Weights of a small GPT-style language model, trained from scratch on English Wikipedia.
Size: 4 heads of 64, vocabulary 2048.
MLP neurons of a small language model. Each row is named by its layer, matrix (down: output weights) and neuron, and shows model dimensions 32-159. Each number is 128 + 32 x the weight over its row's rms, rounded and kept within 0 to 255. A neuron's up and down rows have the sign that makes its largest values positive.
A block is one neuron, or neurons of one layer that tend to fire together. After each block is what it responds to, as a language model described it from the Wikipedia text at the highest values.

L3.down4 [169  81 163 142 145 168 158 117  95  89 116 159 112 114 124  86 127 122  85 103  70 207 107 116 211 114 128 140  92 137 138  86 154 148 137 164 138 143 165 127 116 168 106 131 133 136 172  89 116 130 126 154 104 108 145 148 108 120  99 100 124 152 126 141 124 212 154 177  88 121  85 136  97 169 110 194  94  65 132 122 126  81 168 167  64 160 154 131 142 135 152 119 151 141  83  81 130 151 122 149 207 121 104 101  93  51 136 124  78  52 154 159 108 153 144 133  71 147 135 175 146 131  96 129 105  98  74  74]
L3.down140 [191 136 113 127 166 217 114 101  94  85 112  82 167 177 149 137 113 152 135 185 131 139 126 174 120 113 140 116  76  98 149 141 114  95 145 121 129 123 146 125 116 101 121 132 180 111 162 162 164 171 170 139 199 155 128 170  99 108 124 180 129 105 160 198 141 142 170  98 116  99 133  90 137 166 143 124 120 116 112 106 183  96 149 154 166 101 125 150 130 118 126 111 143 171 116 128 100 118 155  92 118 117  97 159  57 169 121 125 119 110  99 152 132  82  88  49 109  69 153 173 102 159 177 126  98 150 134 134]
L3.down197 [157 146 174 142 121 152 145 112 152  82 131  86 172 158 140 133 163 182  88 145 140 146 143 102 154 100 155  83  93 134 166 102 126 105 146  94 140  78 105 166 140 129  96 129 131  88 136 132 120 120  98  78 165 188 174 151 105 119  92  99 163 148 211 140  81 187 117 188 128 138 180 111  43 158 122 160 103 106 156 152 159 106 140 176 131 183 158 187  83 166 112 116 118  42 117  99 156 140  73 117 127  67 155  87  83 117  91 102 100 179 142 133  95 163 186  92 137 152 125 133 111 129 153 125  92 107 110  77]
L3.down214 [ 95 137 144  65 107 198 125 134 122 118 142 107 169 133 131  81 146 147 149 120 143  76 177 177 106 106 151  96 115 188 131 111 149 169 144 130 143 136 133 155 183 101 154 161 158 167 154 109 163  76 172  69 170 182 173  69 116 163 123 185 169 172 169  74 141 173 149 161 103 102 138 137 110 153  96  96 122 132 164  83 164 122 115 122 197  92 159 147  86 138 153 156 125 107 160 143 109 117 148 144 137 109 134  70  78 101 130 115 163 169 151 131  92  96 171 144  93 132 131 135 135 152 136 160 147 139  88 174]
L3.down227 [154 142 106 158 113 135 123 121 148 216 175  68 112 144 144 170 134 143 106 133 175  94 112 169 145 189  75  77 120 207  88 133 159 103  97  77 200 112 130 129 137 148  49 109 154 103 120 110 136 165 174 134 110 153 159 109  77 127  98 108 119 156 133  79  75 122 126 140 125  81 117 121 122 141 150 116  69 154 158 136 110  92 133 174 114 124 157 127 172 169  63  72 129 182 182 159 122 123 116  92 132 174 128  85 148 141  92 115 132 138 119  99 139 103 136 117  75 126 139 209 116 115 163 129 159 171 112 111]
L3.down287 [110 144 113  85 175 208 112 175  92 116  97 141 143 109 100 149 175 129 108  69 160 165 131 138 133 153 131 157 114 177 134 114  88 190 140  98 142  47 200 158 169 162 110 121 145  86  89 168 106  97 121  50  92  92 154 152 172 130  75 131 109  64 175 139  88 138 110 190 119 134 156 150  52 143 139 107 152 101 106 134  61 138 101 115 135 156 161 141 100 161  75 134  85  94  93  87 134 128  62 159 149 125  82 143 117 124 100 103 149  93 136 133 100 120 112 163 129 120 142 111 127  80 140 166 123 121 122  76]
L3.down303 [156 181  75 116  97 165 146 169 111 162 155 104 157 117  96 152 163 172 164 149 113 139 101 159 201 133 152 129 127 174 111 101 188 175 181 127 108 104  68 149  81 122  90 120  92  78 141  98 117 125 120  84 145 141 149 150 128 103 163  65 119 137 146  96 129 109  95 153 173  89 107 139 119 169 161 149  93  82  94 110  89  86 133 155 106 131 131 141 156 120 188 113 171  89 147 133 158 106 170 133 187  51 113 175 174 148 100  93 114  99 189 123 177 158 108  49  87 130 131 151  97 126 148 126 126 140  91 127]
L3.down426 [141 139 102 107 107 150 133 127 120 157 146 133 145 118  89 142 135 195 137 114  97 200 141 100 153  70 103 175  97 169 112 130 112 161  93 101 140 113 197 134 118 162 132  51  77  57 137 122 111  92 173 150  85  86  96 145 113 119  83 177 161 121 182 120  96 192  59  91 201  69 120 155 103 145 100  69  92 102 105  90 151 147  85 116 127 150 167  93 130 156 145 107 111 157  92 131 112 151 122  95  97 118 200 125 151 104 139 106 111 113 115 135 130 129 128 120 113 146 178 163 143 146 162 133 155 139  56 147]
Responds to: Mid-word fragments, biographical/sports text. Non-final word pieces that begin or continue a longer word, such as ro(ster), con(ference), Cert-ific-ate, in sports, biography and table text.

L3.down40 [162  55 136 117 133 198  82 118  95  85 114 117 125  82 115 119 153 153 122 153 141  81 126  84 117 148 148 104 120 130 118 117  76 172 208 162 128  81 157  85  93 159 159 101 105 140 110 109 149 103 166 239 160 135 114  98 153 106 153 127 101 110 131 152 150 124 165  80 175 167 116  73 112 107 146 128 134 148 142 166 100 114 127 133 117 162 130 156  63 123 155 176 157 128 142 116 129 157  96 229 125 121  86 106 174 142 140  85 120  85 131 122 169 140 117 136  89 134 161 171 119 137 128  74 114 143 142 126]
L3.down44 [116 127 139  42 143 112 103 123 144  93  96  92 159  93 130 113 145 134 111 136 129 184 103 179 102  25 167  97 147 113 140 131 140 212 128  93 100  85  91 156 182 132 137  90 129  93 105 122 141 125 125 101  73 123  81 174 136 133  78 107 110 138 111 133 160 182 170 162 139 126 194 119 135 144 113 182 108 172  72 123 150 126 152 162  90  99 117 130 167 125 109  72 144 114 104 153 176 139  74 170 171 133 141 122 148 116 163 133 102 132 115 101 131 161 142 166 120 110 117  96 118  94  95 111 140 132 163  63]
L3.down206 [ 92 106 163 191 141 114 110 128  90 139  91 145 131 135 163  98 130  93 117  96 116 142 142 189 105  94 122 107 112 165 108 111 138 161  95 149  90 157 123  80  85 140  99 156 111 147 151  90 135  53  89 159 123  74 147 131 151 112 126 120 175 112 150 154 125  94 141 156 123 151 206 149 113 115 186 178 117 135  95 119 124 131 116 182  32  56 100 219 123  80 159 103 168  79 194 116 100 167 105 137 158 145 137 148 153 107 120 113 152  41 102  76 132 190 142 116 143 163 171 152 114 111 108 107  89 108 139  93]
L3.down223 [107 119 141 158  76 181 139 117 129  89 115 162 140 135 122 152 171 155 161 118 149  89 164 157 135  78 130 109  90 132 140  53 158 167 141 147 146  82 114 122 165 179  90 114 171  73 133  46 157 213 151 127 160  89 174  99  98  98 117 139 150 124 152 115 140 163 141 186 105 103 178 172 111  65 137 146 140 125 121 151 127  76 129 190 157  92 162 159 103 122  83 150 179  78 156 151 147 176 138 124  72 153 150 107 120 127 163  56 141 138 180 157 103 141 131  46 148 134 150 140 151 139 125 168 173 145 106 163]
L3.down334 [172 158  69 135  91 116 110 107 132 160 118  80 150  70 118 184 100  62 152  95 155 167 120 143  82 114  52  63 182 130  95 120  99 134 109 143  45 106  83  86  88 140 103 108  81  95 125 194 135 170 105 164 136 108  84 136  87 125  97  88 140 139 129 158 215 107 115 115 141 116 121 146 170 109 110 135 148 132 106 148 166 145 173 152  76 153 182 120 173 100 173 113 148 135 120 144  88 141 152 115 161 144 181 140  98 130 145  97 140  86 104 125 205 102  67 122  98 110 102 149 126 119 130 167 105  99 146 157]
L3.down365 [195 135  77 120 112 162  49 200  71  81 118 120  98 151  95 172 141 100 142  90 164 125 109 101 113  99 129 107 118 143  73 114 179 137  94 167 135  87 110  91 130 141 139 150 100 178 127 125 156 118 155 166 129 117 109  75 128 180 154  72 153 101 137 152 125 117 129 118  84 172 160 211  94  97 145  92 114 116  95 146  93 134 109 158 142 161 145 165 113 150 191 161 138 115 117  64 130 131 121 128 105 164 116 133 142  78 156 142 131 104 164  98 180 175 135 143 158 122 104 167 114 120  70 130 172 102 143 201]
L3.down369 [122 145 209 155 144  96 138 147 129 141  87 142 128 107 130 163 129 114 114 112  46 183 122 129  64 164 110  95 185 149 125 161 117 118 182 174 147 143 123  80 125 135  98 185 119 173 170 135 171 153  97 111 140  99 207 156 106 185 108 173 112 207  88 178 156 121 187 151  97  70  93 133 127 101 151 123 164  97 119 157  97 141 171 125 114 113 141 145  45 131 129 204 165 144 110 172 111 136 109 196 145 149 183 167 162 125 184 175  74  86  49 142 155  88 126 156 122 127 177 115 137 106  65 131  81 119 165 119]
L3.down414 [116 137 122 103 180 110 153 137  74 114 105 192 100  81  82 151 132 120 126  99 165 106 141 114 111 117 117 126 103 163  62 163  89  20 113 125 113 122 134 131  97 100 161 119 105 160 120 119 132 141  95 121  96 172 165 138 141  79 124 100 160  87 105  90 132 109 104 199 140 114 125 135 138 112 104 203 159 137  98 122 122 103  84 154 112  64 145 140 135 137  90 155 143 122 153 124  66  83  96 109  75  67 120 130 155 139  56 110 157 186 162 143 173 155 118 105 141  93 109 143 129 140 152 119 152 133 108  83]
Responds to: Predictable continuation tokens. Words or word-starts whose next piece is nearly fixed, such as "such" before as, "known" before as/for, comp before ares/rises, and own before ed.

L2.down22 [167 122 106 152 112 136 123 122 110 128 123 108 124 135 117 154 199 136 155 165 164  68 100 141 173 143 116  94 135 134 153 160 139 115 148 144  91 166 163  77 122 140 149 154 211 152 136 104 174 119 106 142 180 139 141 112 161 150  63 115 139 103 211  88 178 186 128 152 137 101 170 112  93 110  71  87  98  92 109  83 161 119  75 125 145  99 124 120 170 136 139 134 134 169 127 114 107 132 176  79 125  81 116 118  53 159 150 141 105 143 152 155 113 150 108 123 129 138  89 149 179 123 127 105  92 127  95 155]
L2.down97 [131 182 120 100 122 146  97 105 126 157 135 151 152 153  89 166 158 143 184 113 133 119 139 153 200  86  94  75 115  97 158 122 154 107 150 110 166  71 123 102 111 100 134 147 200  89 103 168 136  86 170 146 126 139 112 113 124 150 112 130  81 118 182 164  99 120 121 134 126  92 149 197 130 148 149 133  95  79 166  72  75 131 140 132 109 127  75 136 109 129  89 113  97 141 155  85  85 138 140 201 100 137  82 118 164 128 152 133 179 183  84  78  39 172  82 100 104 122 119 185 106 139 124  53 153 152 129 137]
L2.down169 [159 101 157 147  68 103 100 169 163 121 159  85 101 131 155  73 138 100 117 128 121  89 122 142 153 198 153  82 108 116 180 129  97 182 215 186 138 177  69 123 131 154 161  73 163  86 123  77 141 144 130 165 178 124 158 104 161 151 109 123  49  82 138 119 192  75 122 144 130 119 122 129 129 128 137 162 109 117 151 137 124 123  93 137 130 150 131 135 102 170 131 209 161  92 150 154 121 150 115 113 126 161 130 161 137  98 144 123 144 128 157 127 134 172 119  88 106 140 143  96 109 134 110 105  84 100 186  95]
L2.down220 [184  76 163  86 128  84 136 108 145 105 121 162 189 150 149 103 138 127 169 134 152 145 146 144 141  97 103 136 121 172 141 151 175 116 133 111 168  95 134  75 112 132  93 150 117 128  91 116 142 106 162 128 190 112 116 133  39 123 107  97 111 150 130 155 126 108 148 184  99 113 122 146 118 111 183 119  73 127 163 155  63 169 136 131 148  94  90 198 140  84 115 120 118  83 186 108 131 125 170 102 128 206 118 129 125 111  95 106 178  74 119 178 101 124 129 143 146 140  90 179 120 168 131  71 130  90 136 109]
L2.down222 [151 116 121 107 100 139 104 105 165 142 139 160 168 156 198 123 151 132 137 108 156 111 136 121 184 148 143 140 104 122 142  75 103 124 154 121 118 157  46 129 138 146 178  55 150  81 110  90 124 174 146 168 187  92 143 103 158 152  92 105 114  45 159 101 132  53 114  76 114  68 111 119 149 108  92 105  83 122  91 130 123 140 136 137  75 179 151  96 179 177 135 130  88 115 135 135 103 172 117 151 160 139 107 143 128 122  99 124 165 136 154 108 173 202 145  87 166 142 140 146 130 109 113 108  89  70 118  84]
L2.down301 [143 128 116 154 120 112 112 113  69 122 149  77 153 145 158 136 178 140 135 119 185 156 133  90 194 161 112  71  92 141 201 139 125  37 160 144 110 126  64 114 134 135 150 108 129 143 131 113 110 129 143 111 108 137 111 108 152 123  84  94  99 156 182  60 128 109  36 148 147 102 113 192 191 141 124 115 142 119 172 146 130 161 117 153  91 110 122 133 113 149 108 155 144 105  86 122 120 150 190 107  84 155  77 129 118 129 111 143 125 136 142 129 103 137 147 100 118 105  93 100 142 132 165 131 134 155  70 135]
L2.down401 [181 177  77 153 212  91 140 106 170 174 122 130  98  99 189  82 145 116  88 154 107 140 108 153 121 144 140  65 177 100 122 160 104  93 132 153 127  96  80 135  82 156 182 100  92  98 125 138 163 103 180 160 145 173  86 130 119 163 175 155 112 129 143 136  80 120  88 146 156 178 182 159 155 145 143  89 146 129 138 124 137 170 124  89 176 101 162 235 153 150 125 127 116 191 151 121  94 153 127 116 138 115  90 150  69 111  49 132 145 111  81 143 160 143 107 161  83 137 147  94 143 131 159 169 143 111  95 138]
L2.down445 [148  92 142 151 144  98  76 116 187 123 199 177 136 119 165 170 170 127 139 148 134 117 131 158 148 123 111 132 183  64 182 106 156 149 124  95 140 153 117 100 101 105 136  96 151 141  90 160 124 114 140 180 160 122 158 149  90 100 101  90 101 130 182  88 148  95  98  74 150 123 134 104 161 102 127 107  71  93 204 132 155 135  83 130 167 118 138  34 141 107 104 124 141 159 179  97  77 147 113 156 197 142 109 138  96  80 113 144 115 161 119 132 135 153 121 104 144 116 133  98 138 124 166 155 130 118  70  90]
Responds to: Word-final adjective pieces. Completing pieces of multi-token words, mostly adjective endings like -ical, -ic and "ersonal" in "Personal life/details" headings, also "College".

L2.down92 [ 70  79 190 122 107 114  68 102  86 172 108 100 140  53 127 128 142 114 102 160  98  76  48 128 113 147 152 157 146 160 155 102 131  74 138 190 154 145 106  73 143 175  98 129 155 158 174 105 144  97  53 143  77 121 128 130 128  91 123  87 185 154 134 128 148 110 158 134 116 137 127 153 139  86 107  98 128 140 118 102 127 186 118 138 156 117 160 166 178 116 156 144 150  94 116 160 202 157  96 129 127 102 169 111 133 112 138 166 125  87 118  92 155 100  99 156  60 126  79  78 149 158 154  78 133 109 111  71]
L2.down149 [166 138 132 133 131 156 122  85 184 117 128 157 115 181 116 127 134 213 189  90 106 150 128 129 183 168 137 191 122 118 180 127 149 147 113 125  63 133 204 107 146 176 100 112 103 102 143  96  82 138 149  72  74 134 111 118 138 114 120 164  96 156 140 132  77 128  70 176 148  55 120  98 123 106 136 140 113 170 134 108 145 129 123 176 130 150 132 136 151 177 118 248 158 130 148 176 156 104 142 122  91 169 114 182 134  96  78  84  93 157 159  88  82 113 137 129 155 133 115 110 145 131 165  99 135 131  96 130]
L2.down287 [134 111 154  73 146 104 151 160 119 174 119 202 152 103 121 104 130 157 155  77 129 107 103 139 121 131 132 213 107 133 147 132 163 113 110 119 141 130 177 175 166 191 107 123 155 162 147 117 171 149 114 138  49 150 107 177 106  85 170  96 149 145  73 125  83 147 102 101 116 129 125 141 145  98 142 140 174 113 129 158 108 101 159 175 164 170 146 137 134  67 104 195 105  87 118 120  70 118 157 136 164 117  90 104 178 121  86 135 128 127 155 141  43 146 177 121 130 122 128 113 117 104 114 168 145 132 102  84]
L2.down322 [153 117 110 134  28 142  71  86 102 135 120 104 128 156 103  89 193 135 168 102 136 108 126 132 183  94 124 130  45 142 138 115 160 126 171 154 151 177 141 158 185  70 169 176 166 157 145  98  52 181 107 142 132 114 158 120 108 159 172 127 128 148  87 143 123 104  95 118 126  55 231  92 190 132 116 138 108 110 175 155 138 158 107 171 145 107 123 110 102 113 173 132 147 182 114 135 135 150 151 105 121 124  93 118 131 121 146 114 149  91 101 112  93 146  98 108 137 143 117 135 167 157 111 154 144 136  47  72]
L2.down329 [ 79 171 114 143  85 158 175 123 149  85 143 138 137  93 125  71 104 163 131  89  94 132 115 170 101 110 128 113  92 159 166 126 169 121 143 181  79  95 151 159 112 153  56 148 157 123 116 156 192 168 120 100 141 150 131 127 114 126 125 105 175 150 151  98 114 188 105 108  93 143 148 117 146 165 119 164 121 138 203 158 151 131 139 181 106 134 179 197 136 123 103 176 132 157 139 180  85 128 177  93 100 133 126 155 122 118  83 137 145 169 201 130 134 124 131 137 153 164 177  90 107 162 188 128 109 115 115 141]
L2.down340 [125  96 160 102  95  91 115 181 142  84 100 124 188 128 112  36 119 107  80 124 125 100 122 130  86 123 101 148  98 130 119 183  95 106  90  92  98 169  61 137  98  76 122 122 196 137 167  57 137  98 107 116 176 117 124 134 150 117 181 138 166 138  98 119 151  97 154 157 112 143 142  81  77 137 159 157 156 165 154 145 150 114 141 196 142 101 116 129 152 142 145 148 137 106  91 112 103 154 138 143  94 150 152 166 144 109 104  73 150 128 185 159 126 179 114 135 144 116 106 174 120 130 183 101  99  84  92 151]
L2.down361 [ 63  95 165  86 111 112 181 166  92 141 136 154  90 127 114 111 105 168 163 122 134  89 135 125 149 109 151 160 118 143 109 127 124 150 146 140 114 155 125 128 150 172 122 128 179 217 173 169 138  86 140 120 113 167  94 114  85  83 123  56  97 107 127  96  95 102 138  90  99 127 121 176 141 127 150 139 117  83 117  96  90 147 163 138  83 119 146 134 146 157 136 133 109 124 131 134 125 113 127 130 163  54  27 127 130 109 100 121 198 190 138 146 105 153 118 120 121 117 149  84 145 133 145 130 156  30 147 103]
L2.down383 [116 126 165  83 166 177 157 122 161  70 125 131 151 114 125 114 140 130 177  78 138 115 162 101 178 145 156 168 136 139 129 125 189 110 125 155 138  92  87 142 118 128 154 151 222 138 141 106 136 158  82 144 113 178  73 108  88 134 129 108 132 111 154 122 113 125 113 135  83 111 186 172 191 159  76 127 125 151 125 145 176 124 121  76 134  86 100 129 135 123 150 234 158 147 129 148 119  97 154 157 147  49 160 131 125 139 112 142 146 146 222 196 129 152 156 161 112 141 107 103 164 138 164 143 183 165  99 123]
Responds to: Mid-word b-syllable fragments. Word-internal fragments ending in b, such as emb, ab, ob, ib, amb, as in Assembly, laboratory, Globe, Cambridge; also chart "at number".

L9.down106 [103 135 155 106  96 140 147 112 175 118 133 148 151 147 141 118  83 115  71 111 161 129 139 167  86 108 175 106 173  88 119 127 160 111  99 103  93  93 134  93  91 134 155 161 134  84  98  84 102 165 174 160  84 127 131 120 104 153 182 162 168 192 186 132 156 171 145 113  80 147 150 118 185 124  56 198 133 126 118 122  88 114 152 145 119 105 106 122 104  72  98 184 109 141 126 153 119 141 139 113 100 116 136 127 123 164 169 161 127 145 129 161  60 170  75 125 131 138 130 117 135  57  90 106 100 124 161 124]
Responds to: Mid-word subword fragments. Middle pieces of words split into several tokens, such as ass|emb|ly, respons|ib|ility, s|ib|lings, plus a word-initial " re" prefix and digits inside split years.

L3.down8 [202 132 181 183 111 121 135 145 156 140 123 143 123 126 169  96 159 102 111  83 149 165 133 162 171 122 139 115  97  98  92 122  93 161 105  89 104 133 157 175 134 132 181  66 113 112  50 105 136 125 154 132 169 165 131 128 169  88 135 139 116 124 103 124 120 112 167 204  98  66 133 100 137 151 169 128 134  47  84 109 117 110  77 177 208  90 125 166 103 132  86 162 167 102 152 141  93 133 157 108 118 155 152 154 207 104  80 172 129  86 133 161  74 156 130 114 156 175 146  43 130  88 133 127 100 100 200  94]
L3.down15 [182  59 118 128 121 186 115  74 118  83 124 143 136 132 167 180 186 145 138 110 107 100 143 167 138  80 125 179 137 117 142 146 136 169 150 152 120 138 134 119 102 123 149 135 177 127 119  97 131 168  93 154 186  68 144 103 103 138 145 201 147  87 148 134 162 174 180 185 135 132 148 128 116 154 120  88 118 130  97 127  53 145  90 129 109 107 145 139  83 158  71 132 160  78 100 119 123 196  16 123 111 165 113 107 177 124 118 169 119 142  80 110 114 120 161 152  87 149 131 118 110 145 119 103 130 109 154  69]
L3.down82 [146 136 145 165  98 117  80 128 218 107 123 138 116 162 143  96 149 126 128 118 134  94  89 128 192 185 115 138 114  77 157  45 160 160 110 157  67 125  69 117 116 130 108 141 148  96  94 129 106  84  99 176 114  72 174 171 131 108  81 189 131  80 178  83 207 112 172 130 100 123 102 139 136 128 121 134 145 116  98  76  75 133 121 118  66 108 128  89 174 138 122 134 162 133 124 136  96 147 172 114 182 135 172 118 108 172 144 110 140 151 121 176 172 159 139 160 141 143 111  95 158 121 102 119 165 107  95 103]
L3.down145 [184 161 171 207  93 149 125 163 150 139 122 138 163 142 159 116 175  45 104 106  89  83 132 167 126 109 185 154 121  65 101 165 115 145 139 156 107 128 118 174  95 140 160  93 146 115 167 118 136 150 144 143 185 116 179 107 121 103 173  82 123 128 142  90 153 132 160 141  54 114  92 114 191 145 121 135 128 131 100  85 149  96 115 131 142 129 122 108 122 126 132 121 164  82  94 116 123 138 108  90 110 122 144 126 180 164  91 163 125 201 122  88 122 164 122 101  71 143 143  72 141 118  76 114  67  81 139 126]
L3.down235 [133 152 131  94  96 131 134 160 140 188  97 165 123  60  97 129 130 144 165 140  84 144 152 186 115 167 132 167 141 174 153 142 181 170 166 152 128 132 179 141 185  43  88 156 130 154  75 178 162 132 147  60 124  61 149 107  95 172  92 105 158 106 177  75 147 133 170 120 163 116 121 177 163 111 103 117 128 121  95 141 125 170  45 117  88 200 171  88 163 118  86  85 132 135 129 153 120 114  85  92 158 120 139 114 140 131 169 139 135  90 102 133 171  95 147  73 140 100 123 101 153  85 149 133  89 112 134  98]
L3.down354 [227  90 155 161 104 147 113 132 108 152 131 143 120 143 143 119 134 167 125 143 107  76 123 161 143 158 132 139  62 131 154 146  89 104 180 117 104 162 119  67 118  93 198 112 146 121 118  84 154 142  95 180 152 112 152  94 132 128 130 148 206  98 130 139 110  56 104 195 133 212 123 194 105 150 116 124 112 105 110 147 110 139 107 123 127  99 176 150  55 102  97 131 140  78 130 166 104 205  82 119 126 104 140 162 152 138 182 160 148 208 143  93 139 113 161 107  63  93 114 136 132 176  84 140 107 106 151 116]
L3.down371 [195 146 101 172 113 156 132 121 149 121 151  88 125 139 201 163 154 127 176 138  71  95 141 159 124 151 131 157  62 115 137 147 121 158 141 134 134 105 143 101 163 112 202 140 144 133 105 122 120 216  98 143 152  81 129 101 127 132 132 126 181 112 158 135 159 127 167  98 123 112 115 174 170 154 116  83 118  64  91 126  96 137  73 132 141 115 177 121 139 146  47  95 119 118  67 115 109 171  92 132 135 100 163 107 155 133  55 176 174 175 114  87 159 155 126 139 124 197 140 149 122 120 171 106 113  70 138  41]
L3.down386 [138 146 115 159 115 126 131 127 164 114 149 120 119 152 142 174 139 132 170 106  75  94 125  94 106 156 154  93 104  92 146 107 111 129 126 143 117  95 176 104  99 161  75 104 185 150 134 138 119 208 138 116 120 159 119  58 108 183 130  90  66 149 180 130 140 148 131  90 118 102  86 181  81 199 102 108 103  88 151 141 133 142 165 182 114 109 176 105  91 158 112 140 137 180 105 141 112 138 103  86 185 164 184 125  80 118 174 141 111 157 143 125 115 164 182  89 190 119 103 175 156 173 176 124  98 122 135  57]
Responds to: Generic domain nouns. Common nouns naming a broad domain, often completing a word or section heading, such as career, government, city, season, or the end of History.

L2.down3 [ 78 161 159 179 140  72 133 111 130 151 121 144 134 148  90 144 168  70 150 151 140  98 124 113 119 151 113 114  98 184  72 111 147  70 179 177 151 137 100  97 146 133  79 157 128 104 121 108 101 151 111 121  86 121 161  85 145 165 121 120 140  76  99 138 135 163 149 116 141 109  94 126 151 149 117 128 115 176 114 126 147 112 133 168 135 170 109 152  88 150 161 123 108 147 157 144 115 126 140 119 162 110 202 112 142 131 189 160 110 125  90 117 160 114 165  82 201 104 124 146 103 110  82 136 163 161 126 154]
L2.down61 [193  98 165 115 208 178 179 142 223  71 127  90 154 161 122 103  66 140 122 150 134 106 127 183 144 153 156 165 113 143 164 145 100 123 154 157 124 167  71 142 107 161 150 133 142 177 139 127 154  53 129 110 108 148 104  90 127 147 156 118 134 167 125 177 145 129 116 139  90 140 142 150  96 165 130 196 184 103 128 178 134 148  94 106 148 109 184 111 203 114 138 141 148  65  84 166 136 133  72 157 165 129 119  52 120 148 112 137 131 129 148 144 176 163 119  92 140 132 167 117 134 129 118 118 124 164 116  96]
L2.down94 [102 140 173  93 123 125 122 163 108 128  85  84 127 138 116 141 127 147 121 109 105  84  79  76 158  95 134 184 114  64 129 118 134 123 111 135 134 112 169 152 115 181 159  96 114 111 141 102  75  88 113 105  85 154  94 112  52 112 136  85 181  64 132  67 106  98  85  66 124 142 122 115 186  83 149 148  64 111 136  57 112  89 135 120 133 105 152  72 135 146  75 127 134 132  67  98 128 121 119 136 137  71 147 129 147 121 167 119 150 168 150 146 151 142 131 116 116 103 103  71 154  85 135  80 136 152 126 116]
L2.down259 [142 117  89 132 130 100  28 133 116  99 113 138 149 127  66 135  92 141 179 112  79 179 134 126 171 123 129 156 115 186  88 114 108  80  88 108 138 135 125 106  93  83 112 170 147 207  96  98 121 142 154 109 144 143 127 181 117 196 111  73 137 161 109 146 115 150  83 137 162 172 100 135 170 105 105 132 155 129 141 132 148 175 129 148 171 194  82 169  58 164 158 151 117 137 115 152 109 137 156 156 101 112 128 101 121 148 211 161 100 114 169  93 144 222  98  74 172 137 125 157 146 121 159  71 122 157 127 167]
L2.down326 [ 62 126 159 126 115  92 186 145  80  83 131 161 142 107 119 133  40 162  88  85 179 145 132 106  79 161  80 131 132 116 111  63 103  95 118 125 126 156 136 183 148 140 106 115  85  89 142 175 126  65 109 155 107 134 124 130 114 111 104 108 151 121  55 102  88  60 164  87  82 118 167 107 140 113 146 177 170 126 161  94 134 157 111 125 134 103 161 108 117 142 116 157 108 100 126 111 127 141 117 166 157  98 111 108 148 106  97 120 175 135 110 121  80 134 127 134 182 102 105  99  67 136 158 122 148 153 110 119]
L2.down346 [ 61 156  42 120 173 127 146 122 129 177  90 158  91 146 123 106 160 145 166  55 135  99 112 128  61 129 120  79 150 171 121 143 136 172 181 180 116  80  83 122 139 214 157  86 121 117 127 124 125 101 126 142 103 128 116 143  72 136 156 171 179 162 135 180 152 169  98 127  92 102  99 201 112 165 114 100 155 100 119 128  82  75 145 113 128 130 119 117  62  80 108 164 102 124 167 147  86 120 118  97 185 126 211 178 162 137 146 148 151 139 143 143 208  78  87 122  98 112 181 126 118 162 109 148 159  94 165 133]
L2.down365 [113 115 107 129 120  86 113 137 101 183 119 159  91 136 105 129  67 174 102 116 131 139  55  92 199 125 186 156  69 160 123  74 152 136  84 151  86  95  74  94 122 110 108 170  97  80 129 124 120  97  86 119 103 164 154 163  81  89 142 112 108 113  82 122 123  52 111 173 111 139 127  86  62  70 122 160 183 143 102 127 123 169 129 125  82 149  76 123 112 125 138 146 133 129 154  46 124 148 118 138 163  99  70 159 125  80  91 149 155 162 116 130 121 158 137 147 105 145 127 159 116 123 165 136 117 134 130 131]
L2.down375 [ 82 174  91 113 104 141 141 121 101 143 136 117  96 124 142  65 105  80 107 106 157 132 161 100 120 127 194 116 115 159 146 134 120 192 209 151 103  60 142 105 178 139 101 127 112  80 109 128 127 186 141 139 176 115 205 150 103 162 173 168 161 166 130  85 164 101 144 185 120 162 138 142  80 127 124 125 131 102  82 138 132 103 100 163  91 182 214 118 139  99 113 142 177 135 190 147 101  90 184 126 135 135 173 132 107 146 152 121 136 112 130 131 178  43  89  42  85 130 159 137 102 134 139 121 164 121 144 144]
Responds to: Such/which and word-fragments. Mostly "such" after a comma in "such as" or "such cases", plus "which", "known", and mid-word fragments like ri, ang, Ind.